Part of a small language model's weights.
Size: 2 heads of 64, MLP 2048 tanh GELU.
Training: a variant of Muon for these matrices, 1207M tokens, 9209 steps.
MLP neurons of a small language model. Each row is named by its layer, matrix (up: input weights) and neuron, and shows model dimensions 32-127. Each number is 200 + 20 x the weight over its row's rms, rounded and kept within 0 to 999.
Before each neuron's rows, "fires after" lists the tokens most often just before its 100 highest values on Wikipedia text that the model never trained on. A number after a token or word is its count.

fires after: "." 60, " D" 5, " addition" 4
L6.up99,216,180,231,189,175,200,201,218,240,190,200,182,181,240,193,213,215,200,177,178,187,206,178,209,181,192,219,205,189,218,198,206,174,210,207,233,175,165,215,226,199,206,200,203,176,204,257,195,231,188,234,241,203,185,191,177,205,225,171,207,180,189,227,213,217,203,204,216,199,176,201,178,209,205,194,185,196,153,211,201,217,212,170,212,173,217,187,199,212,223,188,210,174,167,172,207

fires after: "," 26, " the" 13, "The" 5, " The" 5, "\"" 4
L8.up1182,240,185,214,230,231,215,201,222,232,176,205,222,183,180,164,234,206,197,203,176,212,213,218,216,208,242,171,237,219,164,190,220,199,212,176,153,208,208,193,215,209,174,221,197,187,170,191,191,205,176,192,197,183,179,188,238,193,213,177,194,235,205,223,249,219,179,156,206,158,223,173,206,216,194,199,191,212,217,191,260,217,207,193,218,197,221,222,181,174,211,205,205,189,211,182,225

fires after: " 1" 45, " 2" 14, " 3" 8
L8.up515,221,221,201,182,220,208,195,228,200,211,194,211,209,192,172,178,188,179,213,212,194,196,212,184,172,212,240,207,189,215,229,222,206,196,229,181,159,206,183,184,215,195,207,168,212,168,196,176,217,191,207,198,198,190,209,215,182,187,184,231,202,181,205,216,210,204,182,225,189,213,203,214,244,197,203,189,180,163,163,209,193,176,221,198,191,169,206,175,193,212,218,180,270,191,195,224

fires after: "," 35, " was" 13, " one" 8, " \"" 6
L8.up500,202,189,221,243,206,191,215,201,250,166,208,203,210,212,192,233,224,201,215,193,157,190,216,195,190,202,207,210,210,213,223,197,196,167,206,202,203,211,202,257,204,241,207,206,200,197,199,222,177,219,204,178,202,198,180,219,195,174,202,216,193,180,199,196,226,163,211,195,203,201,216,196,177,213,205,228,172,178,208,209,206,133,209,221,174,184,210,180,229,175,155,165,209,219,180,205

fires after: " |" 55, " Set" 10, "\n" 4, " Total" 4
L6.up1524,193,223,192,196,194,218,217,212,195,210,179,209,212,223,179,169,167,169,183,155,199,186,154,239,175,194,205,188,187,229,224,195,205,211,213,194,189,189,219,234,186,230,183,181,174,182,224,220,184,207,223,191,173,218,178,190,240,181,175,209,239,197,227,212,213,200,225,186,201,176,201,235,200,195,206,180,209,217,206,204,248,193,203,202,196,211,177,221,198,192,186,196,197,148,181,250

fires after: "," 47, "." 13, "\n" 10, " |" 4
L8.up1141,227,160,198,212,218,228,201,201,230,185,193,217,182,203,193,163,192,216,218,189,220,175,223,206,224,236,185,200,179,216,211,201,199,224,202,205,176,219,166,217,170,155,188,184,181,221,188,200,210,217,238,218,199,226,219,228,211,183,139,224,181,207,192,181,206,214,208,205,164,211,225,199,203,188,176,232,241,215,186,190,195,199,199,238,184,186,215,208,219,197,216,175,212,168,193,199

fires after: "|" 35, "\n" 22, "-" 20
L8.up1761,222,221,221,195,208,222,179,185,204,240,206,193,194,196,201,179,198,220,173,215,203,203,206,189,202,202,219,218,215,183,207,209,182,212,180,174,202,215,229,193,216,174,207,207,191,191,215,194,169,164,187,216,191,197,218,208,230,197,211,207,188,185,194,209,238,214,205,174,202,204,186,207,227,218,182,159,207,209,174,189,209,221,237,202,247,214,215,198,198,217,222,184,193,180,172,164

fires after: " (" 38, " \"" 12, "," 9, " War" 5, " in" 4, " the" 4
L6.up1845,158,176,227,222,215,198,229,182,201,200,185,192,192,173,232,183,197,207,202,197,206,171,182,174,191,236,208,169,214,225,195,198,199,156,222,206,198,178,201,232,182,201,204,216,193,206,203,174,212,209,182,186,199,223,195,248,226,212,233,187,210,204,148,218,170,176,202,246,188,222,194,243,185,166,191,181,175,186,210,208,194,193,195,221,181,189,209,125,170,213,196,212,204,229,209,175

fires after: " the" 41, " The" 13, "The" 6, " and" 5
L6.up1748,227,211,210,227,183,231,209,155,204,182,167,210,213,163,190,206,191,195,198,210,205,196,196,210,180,212,191,221,163,199,174,230,216,225,242,226,193,237,205,232,217,171,164,207,191,159,227,176,191,187,188,203,191,191,204,200,212,199,199,216,173,217,197,201,219,178,208,180,215,197,179,191,200,196,194,160,211,222,231,244,244,205,233,176,207,185,223,169,167,244,212,227,204,191,177,173

fires after: " as" 28, " was" 18, " be" 7, " As" 5
L6.up763,203,215,176,189,174,192,196,232,195,196,201,206,206,198,180,192,201,212,189,209,195,194,178,181,208,202,228,209,207,185,217,218,233,221,215,214,222,179,230,186,202,224,194,205,207,210,248,189,189,195,156,182,201,204,180,179,169,171,229,179,209,199,175,174,189,237,198,183,214,194,238,185,188,217,190,167,197,200,222,159,192,163,207,200,179,202,213,148,180,201,235,206,178,202,194,205

fires after: "–" 25, "-" 14, ":" 6, " in" 5, " 29" 4
L6.up342,211,175,247,223,233,213,178,189,213,192,195,194,160,194,211,198,211,194,204,190,238,179,201,225,213,208,239,192,232,190,199,202,196,201,199,214,179,211,239,212,230,196,194,258,194,216,202,189,202,205,178,230,188,190,213,210,210,140,203,212,215,207,195,217,221,181,218,191,217,224,209,195,204,180,176,195,183,179,192,227,187,201,221,199,169,202,200,208,205,216,179,209,217,211,211,182

fires after: "\n" 44, " (" 12
L8.up296,207,174,213,200,181,191,209,212,202,181,215,211,201,200,190,185,172,204,202,193,176,189,206,211,203,199,216,226,194,210,213,207,177,235,175,212,208,185,209,245,201,223,216,186,193,193,229,190,188,222,244,190,182,202,234,205,202,176,167,221,210,207,213,170,170,220,201,199,210,169,206,199,222,199,159,203,174,224,207,174,216,196,178,208,201,188,237,217,203,191,192,219,194,208,179,203

fires after: " was" 23, "," 17, " were" 12, " is" 9, " has" 5, " and" 4
L6.up1745,196,175,193,186,176,224,178,203,209,197,211,221,193,186,161,183,215,171,196,184,194,209,194,229,174,206,208,204,181,204,223,161,221,202,191,205,238,198,203,168,191,208,203,207,216,203,198,205,211,167,219,186,203,214,192,217,197,195,214,217,219,203,187,227,203,207,220,211,212,182,213,190,196,214,196,197,165,220,256,219,222,205,192,171,176,216,168,183,184,213,208,195,179,205,170,214

fires after: "\n" 22, "-" 8, " in" 8, " and" 7, " (" 6, " the" 6
L6.up769,187,197,193,200,218,205,214,199,180,198,223,202,210,184,207,199,199,206,229,231,215,200,224,210,171,213,214,214,200,171,213,219,175,172,200,176,174,220,212,216,204,172,197,179,215,228,190,186,214,188,155,249,166,188,228,174,228,188,165,232,194,205,221,203,232,194,204,180,193,223,203,200,218,214,209,188,198,197,175,207,203,163,187,234,213,219,163,153,226,237,215,187,207,210,189,234

fires after: " |" 40, " 0" 8, " 6" 5, " 1" 4, " 7" 4
L6.up703,187,195,189,203,207,210,150,169,190,220,166,228,215,192,202,198,204,209,189,207,179,183,184,229,206,203,182,243,174,219,177,193,171,210,184,211,199,206,214,196,196,215,163,221,202,225,172,171,190,206,218,207,185,177,221,176,198,197,229,218,200,195,181,222,231,194,231,198,209,199,180,207,203,191,195,178,232,155,210,179,191,182,167,242,227,175,178,203,225,202,190,239,246,207,211,199

fires after: " was" 25, " is" 12, " took" 4, " crit" 4, " are" 4, " were" 4
L8.up645,199,199,177,181,220,190,165,204,169,209,194,213,231,178,208,229,196,238,180,225,179,195,171,217,164,239,199,190,208,180,199,189,214,194,218,217,216,185,208,215,199,196,209,196,222,201,209,211,210,218,189,182,193,234,222,223,218,192,208,200,212,213,179,179,203,208,216,154,194,184,209,167,212,191,208,197,204,199,191,146,205,197,233,224,201,216,211,250,184,212,192,167,198,228,205,167

fires after: " |" 46, " 0" 13, "|" 8, " the" 7, "+" 7, "\n" 4
L6.up959,176,207,199,187,198,237,167,199,200,187,188,205,209,186,204,174,194,203,162,181,200,234,222,215,172,202,224,211,190,186,183,206,207,179,210,203,169,203,189,221,221,208,168,203,192,224,188,187,173,223,182,209,187,207,203,205,216,271,209,190,196,187,169,197,204,200,202,192,207,231,194,226,180,191,212,199,221,177,188,201,197,228,215,200,245,183,228,214,156,195,209,191,233,212,190,210

fires after: "." 24, " the" 16, "," 16, "\n" 5, " of" 5
L6.up450,199,163,182,188,210,232,213,175,196,246,216,200,189,217,138,175,184,215,241,152,176,212,169,236,194,222,223,186,199,207,198,216,187,195,192,149,197,202,214,232,181,160,223,189,180,197,206,179,198,156,193,210,201,204,207,205,209,200,205,207,188,226,209,204,158,186,205,183,208,218,200,210,188,212,228,197,198,233,232,215,236,209,242,233,192,216,190,207,196,203,196,228,198,188,212,205

fires after: " the" 50, " a" 8, " The" 4
L6.up877,178,179,247,227,216,216,206,214,201,221,173,197,211,171,204,231,191,182,164,188,182,190,240,195,190,197,202,200,178,159,172,209,208,191,204,192,185,206,182,196,181,189,228,199,235,224,186,241,177,235,183,211,221,216,194,190,188,218,227,171,213,173,201,202,197,195,217,246,184,212,232,220,212,194,193,193,191,233,204,195,206,180,242,187,191,214,219,188,170,210,184,221,223,217,195,233

fires after: " in" 35, " the" 24, " In" 11, "In" 9
L6.up101,207,194,201,192,160,193,182,198,190,196,187,218,169,225,194,203,193,171,207,201,210,184,213,184,194,203,187,184,225,180,165,216,166,203,203,181,205,169,210,230,161,236,187,235,211,207,176,237,229,170,214,213,211,166,204,177,224,210,182,217,188,219,200,197,232,207,204,216,213,233,210,183,158,184,225,190,183,179,210,185,198,199,172,233,189,185,177,203,176,183,239,202,216,211,211,187

fires after: " a" 39, "-" 7, " an" 4
L6.up661,210,182,184,219,193,166,229,205,201,194,224,193,218,208,186,220,150,196,156,214,192,245,197,185,206,214,166,181,196,190,217,179,186,208,207,197,227,207,214,177,203,201,174,224,212,208,215,221,188,232,229,178,210,177,211,197,218,225,193,171,180,228,160,192,207,199,229,254,196,172,210,214,195,193,173,155,182,259,192,196,208,190,184,208,191,193,207,212,223,179,216,190,181,185,200,186

fires after: " to" 59, " the" 6, " in" 4, " can" 4
L6.up1553,181,204,219,204,201,179,196,192,201,181,245,171,219,206,219,211,165,175,232,225,210,215,226,193,210,187,207,199,211,181,223,196,205,216,198,201,211,209,207,210,221,218,185,164,197,185,208,207,205,162,204,182,210,186,192,189,212,169,191,205,217,212,192,195,213,192,178,199,204,229,215,175,187,186,219,208,162,205,214,209,181,200,188,183,188,228,181,205,181,181,211,196,214,226,178,196

fires after: " in" 35, " In" 6, "In" 5, " but" 4
L6.up1287,230,188,228,242,204,201,209,188,215,204,214,233,179,193,222,169,189,236,203,204,196,229,202,194,183,190,202,187,186,199,201,145,141,176,194,181,245,198,182,221,205,209,185,217,207,218,208,201,207,233,189,187,177,208,201,229,207,170,205,201,212,201,178,211,176,210,190,205,219,244,171,240,217,184,222,178,200,188,184,193,189,235,187,169,265,172,193,173,204,195,207,207,223,200,235,203

fires after: " the" 22, " on" 22, " a" 9, " in" 6, " On" 4
L6.up997,197,228,200,228,205,246,209,221,190,181,179,210,217,224,231,206,157,213,172,216,203,218,210,195,197,192,206,186,189,181,191,221,226,205,169,201,216,185,201,202,202,185,200,175,217,168,219,197,158,212,204,201,212,233,206,193,254,206,219,188,210,184,223,207,228,164,201,187,205,186,233,165,184,188,199,205,221,200,227,194,196,195,206,192,199,207,212,135,183,222,213,176,234,167,197,205

fires after: " |" 87, "." 8
L6.up1278,223,204,228,176,172,214,184,168,230,198,188,207,177,233,167,192,181,226,188,188,195,207,192,215,167,223,236,217,182,241,188,219,173,218,214,219,181,208,195,219,200,204,187,184,163,196,223,212,200,190,210,232,176,204,195,213,212,183,210,191,208,188,226,238,226,251,175,196,257,169,210,191,179,181,209,193,193,216,206,190,221,230,178,181,196,203,210,164,200,199,191,211,212,185,192,224

fires after: " the" 16, "'s" 14, " an" 7, " his" 6, " a" 5, " du" 5
L6.up1797,234,199,211,238,186,166,227,219,190,187,163,223,224,206,188,191,190,182,163,207,177,218,207,222,217,206,222,190,228,171,174,209,205,219,200,183,211,243,172,183,212,220,205,161,199,180,201,202,198,208,179,218,226,190,186,179,197,201,225,197,225,216,174,224,240,201,182,244,190,218,190,213,174,202,216,176,198,213,198,232,242,193,195,181,189,195,174,180,205,167,238,165,218,245,187,181

fires after: " in" 32, " In" 10, "In" 6, " same" 5, "," 4
L6.up1940,182,185,177,257,217,190,225,183,176,188,244,231,182,198,197,200,191,198,212,205,249,186,213,198,183,226,221,219,169,183,190,189,185,191,186,207,208,218,170,203,198,193,198,217,199,201,192,181,212,197,207,214,177,218,199,240,213,169,194,217,202,175,205,204,205,190,171,209,220,202,179,192,227,171,201,224,196,207,212,192,197,206,179,192,240,172,188,149,185,206,196,184,213,206,212,177

fires after: " in" 19, "," 16, " the" 13, ")" 11, " a" 7, " United" 5
L6.up585,190,189,203,251,182,204,198,220,189,220,243,192,204,207,190,200,201,191,196,202,198,202,224,166,200,218,186,198,160,228,174,170,184,170,199,204,211,213,176,212,192,185,217,212,183,203,217,186,192,205,200,198,179,196,195,217,215,190,187,211,171,173,164,223,222,186,156,227,198,207,205,232,194,197,179,181,199,186,212,184,229,179,218,200,188,204,150,195,220,206,210,189,239,251,233,191

fires after: " the" 32, " The" 12, " first" 6
L6.up1447,196,209,210,227,200,212,185,218,245,189,183,201,189,236,174,229,211,207,228,195,188,185,217,197,197,199,191,209,168,194,156,208,188,219,232,147,206,234,217,223,250,191,206,208,200,166,210,172,233,197,204,192,255,187,188,216,220,224,174,188,188,222,212,233,221,170,209,164,160,209,174,210,206,208,186,196,179,206,175,244,209,197,199,213,201,186,198,181,161,172,191,182,199,206,195,186

fires after: " and" 68, " but" 8
L6.up830,226,194,198,191,228,194,210,195,204,212,195,179,190,200,221,208,214,239,227,178,175,202,194,206,191,215,209,198,224,187,184,187,200,182,244,188,181,178,174,223,221,203,195,187,210,201,216,231,177,167,219,182,224,189,223,195,193,204,190,232,234,177,203,213,203,175,211,183,158,187,185,200,186,230,208,186,181,187,240,215,224,178,223,213,196,187,184,226,208,218,225,203,189,228,170,223

fires after: " the" 68, " The" 4, "The" 4
L6.up1645,188,192,224,216,238,214,209,204,157,182,165,186,214,214,216,243,204,185,173,227,208,207,228,195,195,235,170,222,202,164,230,202,207,210,179,221,200,219,190,206,170,206,191,209,209,181,193,215,202,193,132,226,194,189,179,168,193,205,213,204,206,204,181,236,234,175,182,193,200,212,187,232,180,234,185,178,193,188,202,209,188,191,244,237,209,202,234,214,172,215,171,238,225,180,173,184

fires after: " " 47, " |" 9, " (" 8, "S" 4
L6.up1924,184,221,222,230,207,195,193,212,211,245,226,184,196,160,221,203,196,152,215,179,190,174,202,215,198,205,215,222,210,196,179,161,168,200,168,182,186,214,187,222,185,238,173,197,206,200,203,193,185,224,202,192,196,182,225,222,206,221,158,223,174,206,195,212,179,205,188,163,205,198,201,138,206,231,211,184,190,168,206,183,196,189,218,168,195,201,210,195,197,206,161,208,190,207,158,214

fires after: " |" 26, "." 24, "," 7, ":" 5, " at" 4, " in" 4
L6.up1656,157,201,207,196,181,213,179,200,206,168,200,220,203,177,201,198,186,194,209,187,180,201,221,194,183,239,245,197,170,189,231,215,202,221,157,207,223,209,220,212,160,204,240,225,176,213,185,206,219,178,207,216,189,200,158,204,180,148,208,213,197,162,193,225,202,159,206,165,213,206,198,188,190,189,187,191,149,212,219,207,198,203,190,214,198,202,218,203,162,263,216,179,189,186,181,158

fires after: " was" 32, " be" 17, " were" 12, " being" 5, " are" 4
L6.up1647,197,208,167,187,185,181,193,200,198,189,214,173,216,225,210,212,186,238,193,228,176,222,177,195,180,197,234,230,189,184,244,213,233,163,232,210,228,185,224,170,206,244,180,176,187,189,230,191,196,194,194,191,194,221,223,211,202,168,213,217,271,172,176,210,223,225,194,172,198,169,194,202,193,221,206,191,179,201,196,196,180,201,234,196,182,201,164,193,188,205,175,180,210,242,201,184

fires after: " and" 23, "," 21, " with" 8, ":" 6, " had" 6, " has" 5
L6.up1173,194,188,192,191,199,236,162,169,181,186,188,226,198,213,240,207,203,223,189,183,195,196,198,197,152,215,220,210,208,180,219,189,207,206,177,196,186,179,182,207,192,165,193,169,226,217,174,194,194,200,196,203,187,199,198,177,180,174,210,219,237,196,190,217,223,184,206,191,207,207,186,233,187,192,196,163,203,210,250,195,193,184,233,173,219,236,199,206,214,176,207,183,213,225,234,221

fires after: "," 48, "\n" 22, " |" 6, ":" 5, " 7" 4
L8.up908,203,238,228,179,194,191,178,224,188,177,199,186,208,180,174,199,219,202,204,208,177,199,213,236,234,226,238,179,175,227,204,188,233,237,152,198,213,207,195,179,187,195,178,193,205,234,211,178,200,250,218,180,220,177,202,184,175,188,185,171,212,196,204,193,181,176,200,181,234,209,206,193,226,190,201,205,164,236,183,173,181,191,229,195,196,183,230,211,210,183,185,193,211,216,193,225

fires after: " and" 57
L6.up398,241,194,231,176,215,200,143,175,209,216,189,190,190,192,183,189,209,239,183,175,206,205,176,201,194,171,197,202,209,165,226,175,150,199,206,215,197,185,165,194,218,168,190,235,214,204,205,211,213,207,206,215,213,191,236,177,211,165,168,229,242,224,191,230,194,191,195,161,169,203,204,215,208,186,200,206,137,198,209,191,185,230,227,213,191,201,204,206,209,182,197,206,189,210,181,201

fires after: " the" 47, " a" 10
L6.up1188,200,178,184,218,167,158,233,225,161,202,185,189,199,178,187,202,190,184,198,210,184,203,245,226,193,188,156,189,202,189,207,206,189,184,202,215,176,224,208,202,160,213,211,205,177,199,185,216,217,196,158,203,211,180,191,214,164,239,237,228,208,224,159,213,215,184,161,192,198,193,210,199,196,172,218,204,206,219,197,229,207,195,206,210,207,193,252,206,194,181,220,187,207,213,192,193

fires after: "." 59, " as" 14, "\n" 5, " ." 4, " to" 4
L6.up1637,224,202,225,214,183,185,171,210,191,187,160,212,193,208,225,211,174,178,239,204,176,222,225,201,213,203,229,227,210,211,193,196,218,227,178,164,192,165,207,208,174,199,199,189,205,184,201,224,203,196,185,197,195,202,194,188,177,213,190,182,189,180,193,197,186,201,192,171,198,181,238,164,177,170,193,225,177,189,215,177,211,176,156,232,231,211,207,181,193,202,188,177,168,186,146,210

fires after: " |" 54, "\n" 10
L6.up1983,182,202,216,166,192,204,198,251,217,256,180,196,193,226,188,155,198,218,186,150,168,206,186,222,186,219,195,159,186,215,189,208,205,193,222,182,206,212,224,158,182,203,203,168,179,205,188,210,223,208,162,179,226,220,198,210,229,253,185,218,172,169,222,197,202,187,199,192,218,208,214,206,166,207,215,214,219,204,203,201,205,238,192,200,222,172,203,201,200,217,205,217,220,210,201,197

fires after: " was" 17, " were" 14, " be" 10, " is" 7, " been" 5
L6.up1812,194,182,164,160,230,182,187,203,214,176,178,163,216,194,217,217,181,208,191,197,193,213,181,180,195,223,205,206,206,200,208,207,201,171,217,208,216,172,206,210,223,223,219,207,177,175,203,196,160,190,207,210,195,183,224,209,170,170,230,232,187,178,190,209,229,227,216,186,206,167,210,191,192,241,225,204,204,244,201,179,172,201,229,174,222,207,213,194,221,163,206,188,187,187,189,181

fires after: " in" 40, " well" 12, " from" 9
L6.up549,179,229,198,177,210,226,175,214,232,168,224,175,174,184,181,186,201,210,182,212,221,195,208,237,173,215,211,184,226,183,219,185,156,200,207,227,174,203,180,199,231,206,200,215,203,229,228,200,256,182,207,215,194,193,194,195,207,197,177,205,164,185,220,213,221,189,225,207,209,204,189,210,249,181,163,180,185,189,197,192,210,195,160,220,186,176,158,209,224,214,203,203,191,234,201,157

fires after: " of" 41, " in" 13, " at" 12, " for" 6
L6.up2046,200,239,226,162,177,188,194,222,201,226,221,199,187,219,235,194,217,186,209,194,201,191,217,196,183,207,209,216,220,184,199,225,190,206,187,221,238,210,215,172,203,175,218,209,175,197,183,174,250,227,228,191,202,181,206,192,234,185,196,139,177,165,187,190,208,180,203,183,199,202,184,193,234,215,181,220,189,182,237,180,193,171,172,197,206,191,189,202,190,164,209,213,188,202,194,195

fires after: " a" 32, " the" 26, " an" 8, "\n" 7, " The" 6, " \"" 4
L6.up1115,183,183,219,196,201,197,211,207,196,199,193,164,192,188,179,212,200,195,194,177,191,214,203,211,204,193,196,194,191,184,193,188,207,225,177,189,167,203,206,191,148,239,206,186,214,207,194,170,219,253,176,190,198,200,221,180,222,233,181,181,216,221,172,232,207,202,195,232,231,172,225,229,192,211,159,181,198,182,236,189,211,193,204,224,240,187,215,213,197,187,212,207,232,196,168,199

fires after: " the" 48, " |" 41
L6.up343,205,213,181,210,180,199,233,214,195,160,196,199,203,187,217,176,184,216,174,224,187,239,230,228,188,213,246,186,177,195,218,237,226,212,210,189,200,201,146,201,200,227,224,184,201,205,214,169,195,175,196,224,196,162,226,192,206,181,218,198,200,213,180,217,208,215,183,200,181,224,196,203,184,178,208,189,220,207,199,193,185,237,189,189,204,179,175,215,186,192,189,200,184,236,163,179

fires after: " 0" 19, " 2" 15, " 1" 13, " 3" 11, " 5" 5
L6.up1172,203,216,210,200,232,204,177,175,186,180,200,177,182,203,174,194,168,174,204,235,189,215,209,222,210,170,215,208,188,196,221,208,188,215,173,175,175,204,194,216,186,233,183,229,212,173,238,139,205,208,225,164,213,174,185,219,157,187,218,223,172,203,174,206,218,208,197,223,193,186,181,205,216,204,173,194,220,192,200,194,173,178,182,220,204,174,195,181,193,171,221,189,216,192,177,226

fires after: " and" 51, "|" 8, " has" 7, "." 5, "-" 4
L6.up884,196,187,193,191,179,209,180,160,215,214,233,234,174,187,172,187,179,219,230,194,182,210,203,213,187,211,202,188,194,189,236,191,187,212,187,211,193,199,208,204,212,213,201,213,180,248,205,209,197,161,217,239,175,182,199,180,212,206,182,225,211,236,199,227,221,205,199,167,218,175,195,188,175,233,219,202,167,185,205,192,170,199,210,206,223,222,218,184,206,195,216,189,173,163,190,192

fires after: " was" 15, " in" 13, " of" 12, " be" 9, " from" 8, " at" 5
L6.up545,194,184,223,226,208,206,231,209,202,197,200,224,194,192,205,234,176,228,231,206,186,200,205,195,182,227,209,193,181,154,192,243,192,244,183,253,251,169,203,201,205,207,208,204,214,185,216,184,188,203,200,204,196,189,209,199,211,190,208,223,217,179,207,167,178,238,228,201,189,212,229,247,216,193,218,195,186,213,230,193,171,205,158,239,165,182,200,166,194,195,191,212,204,197,213,158

fires after: " |" 42, " 0" 38
L6.up773,200,205,225,226,181,230,235,197,206,206,177,205,212,178,193,169,193,181,137,160,173,196,209,241,193,203,208,164,190,220,227,226,207,186,226,211,178,232,249,174,218,173,168,197,235,196,222,185,208,208,179,197,182,170,209,203,182,205,199,240,207,180,202,218,185,196,203,190,197,191,201,196,189,192,199,221,191,218,163,186,230,182,196,229,214,209,181,205,267,195,207,223,207,241,187,196

fires after: " the" 41, " of" 11, " during" 5
L6.up712,214,222,224,253,216,185,217,185,194,200,178,204,176,218,199,198,160,179,233,195,219,223,224,197,182,204,213,201,202,169,168,230,198,212,192,158,199,167,209,217,230,203,213,220,220,166,224,222,189,202,189,217,213,200,185,226,205,203,191,205,187,183,216,191,243,208,212,217,184,220,198,247,197,184,162,172,177,212,183,205,221,198,171,196,216,185,220,176,179,214,209,204,204,227,199,219

fires after: " |" 27, " 0" 18, " 1" 11, " 6" 4, " 4" 4, " 2" 4
L6.up1954,189,211,208,182,203,193,189,226,193,196,184,200,223,198,166,202,165,171,172,219,178,209,232,210,193,196,189,199,194,249,184,178,174,219,216,198,190,210,172,191,214,232,185,202,212,230,203,177,211,215,214,212,202,185,186,192,201,160,207,199,158,210,177,200,237,177,244,200,223,199,210,207,183,198,211,207,184,180,211,189,187,213,183,212,186,189,183,242,209,181,252,210,215,205,178,200

fires after: " was" 33, " were" 14, " is" 11, " are" 8, " be" 5, " being" 4
L6.up1333,223,169,198,198,219,178,197,244,220,196,195,177,211,200,210,204,189,206,196,192,171,211,219,194,227,183,189,177,200,186,212,189,169,141,170,173,169,166,160,200,196,214,208,204,183,212,231,219,172,228,211,200,219,223,214,211,211,194,192,242,223,167,199,201,202,211,222,168,206,153,203,197,206,243,231,216,160,199,222,232,200,190,205,184,179,211,213,222,211,220,208,203,190,223,188,167

fires after: " the" 22, " of" 16, " for" 7, " U" 5, " a" 5
L6.up1937,197,194,198,241,197,208,205,202,164,172,172,179,178,223,199,201,179,185,233,226,226,246,193,180,197,194,191,194,191,199,194,216,229,227,204,184,209,184,195,182,215,177,191,212,205,189,198,197,217,191,202,202,192,163,226,199,219,169,201,195,154,199,204,182,192,152,166,178,215,205,169,215,213,167,194,201,209,214,164,220,191,210,166,212,193,165,229,168,234,239,214,198,216,218,200,209

fires after: " was" 43, " is" 10, " were" 9, " are" 5, " years" 5, "," 4
L6.up1435,222,195,209,216,227,205,171,199,196,213,172,206,202,168,222,191,220,215,212,211,172,201,180,182,182,235,213,222,174,201,231,195,182,203,206,202,218,184,213,178,167,201,189,188,180,189,212,196,182,185,211,185,208,199,183,175,208,220,231,243,246,187,213,180,195,196,205,207,214,200,178,215,206,222,226,232,180,201,241,198,191,201,218,204,155,167,188,210,156,204,208,175,211,223,200,196

fires after: "," 26, "′" 15, "." 9, " was" 8, ";" 7, " were" 6
L6.up820,220,146,222,190,194,209,227,204,189,186,206,175,211,220,180,199,205,205,226,174,184,213,171,173,193,200,205,196,218,203,187,192,196,205,224,193,218,219,184,226,202,200,183,200,156,222,252,185,186,206,173,189,187,196,211,202,178,168,194,185,212,201,169,186,178,176,229,203,200,229,191,209,188,220,219,191,141,184,214,198,207,202,202,216,192,211,217,201,225,202,217,204,212,220,194,213

fires after: " |" 48, " " 19, " 0" 13, " to" 12
L6.up1107,180,195,209,202,222,200,192,211,166,186,173,236,217,177,231,171,186,184,193,173,163,221,254,179,209,207,194,194,181,224,199,210,187,203,192,195,184,201,149,209,186,203,161,218,189,242,207,213,183,179,160,234,206,182,214,208,202,208,206,205,199,206,211,184,198,210,202,181,213,207,179,213,209,172,203,222,215,180,210,186,180,177,178,194,210,173,197,192,192,202,213,247,210,206,206,179

fires after: " was" 41, " were" 11, " is" 8, " are" 5, " be" 4
L6.up1376,222,196,181,189,204,197,201,272,227,173,239,204,248,180,217,208,195,233,235,227,169,165,206,213,203,208,212,218,175,191,176,191,199,200,222,209,214,208,192,207,206,191,172,216,226,200,218,204,196,214,195,191,201,185,215,213,203,221,201,184,200,188,230,195,211,220,179,186,233,179,204,218,216,230,223,196,177,205,199,149,212,182,186,210,183,181,184,208,216,196,209,196,185,210,213,156

fires after: " the" 56, " The" 13, " bu" 4
L6.up649,216,199,217,220,183,188,223,184,202,179,179,184,172,205,203,199,209,195,209,191,207,193,224,184,191,261,221,222,160,181,216,212,213,223,192,188,215,209,180,191,196,194,201,197,208,195,206,176,205,173,209,160,199,188,190,190,225,180,188,185,217,195,169,217,208,206,194,214,249,242,164,169,211,204,179,195,220,202,171,203,187,197,192,229,212,196,237,196,219,213,213,233,213,220,206,178

fires after: " and" 41, " to" 12, " well" 9, "," 8
L6.up1283,188,209,229,211,216,232,188,189,199,173,192,212,231,176,235,175,190,213,206,171,222,220,193,192,152,220,203,211,205,193,185,199,194,240,179,230,189,166,165,187,191,212,171,226,236,198,196,191,261,214,206,225,227,149,222,171,202,212,179,200,199,177,215,206,238,197,191,184,169,195,187,188,187,218,181,184,176,194,214,209,216,197,216,188,196,195,200,192,226,209,221,207,211,194,213,193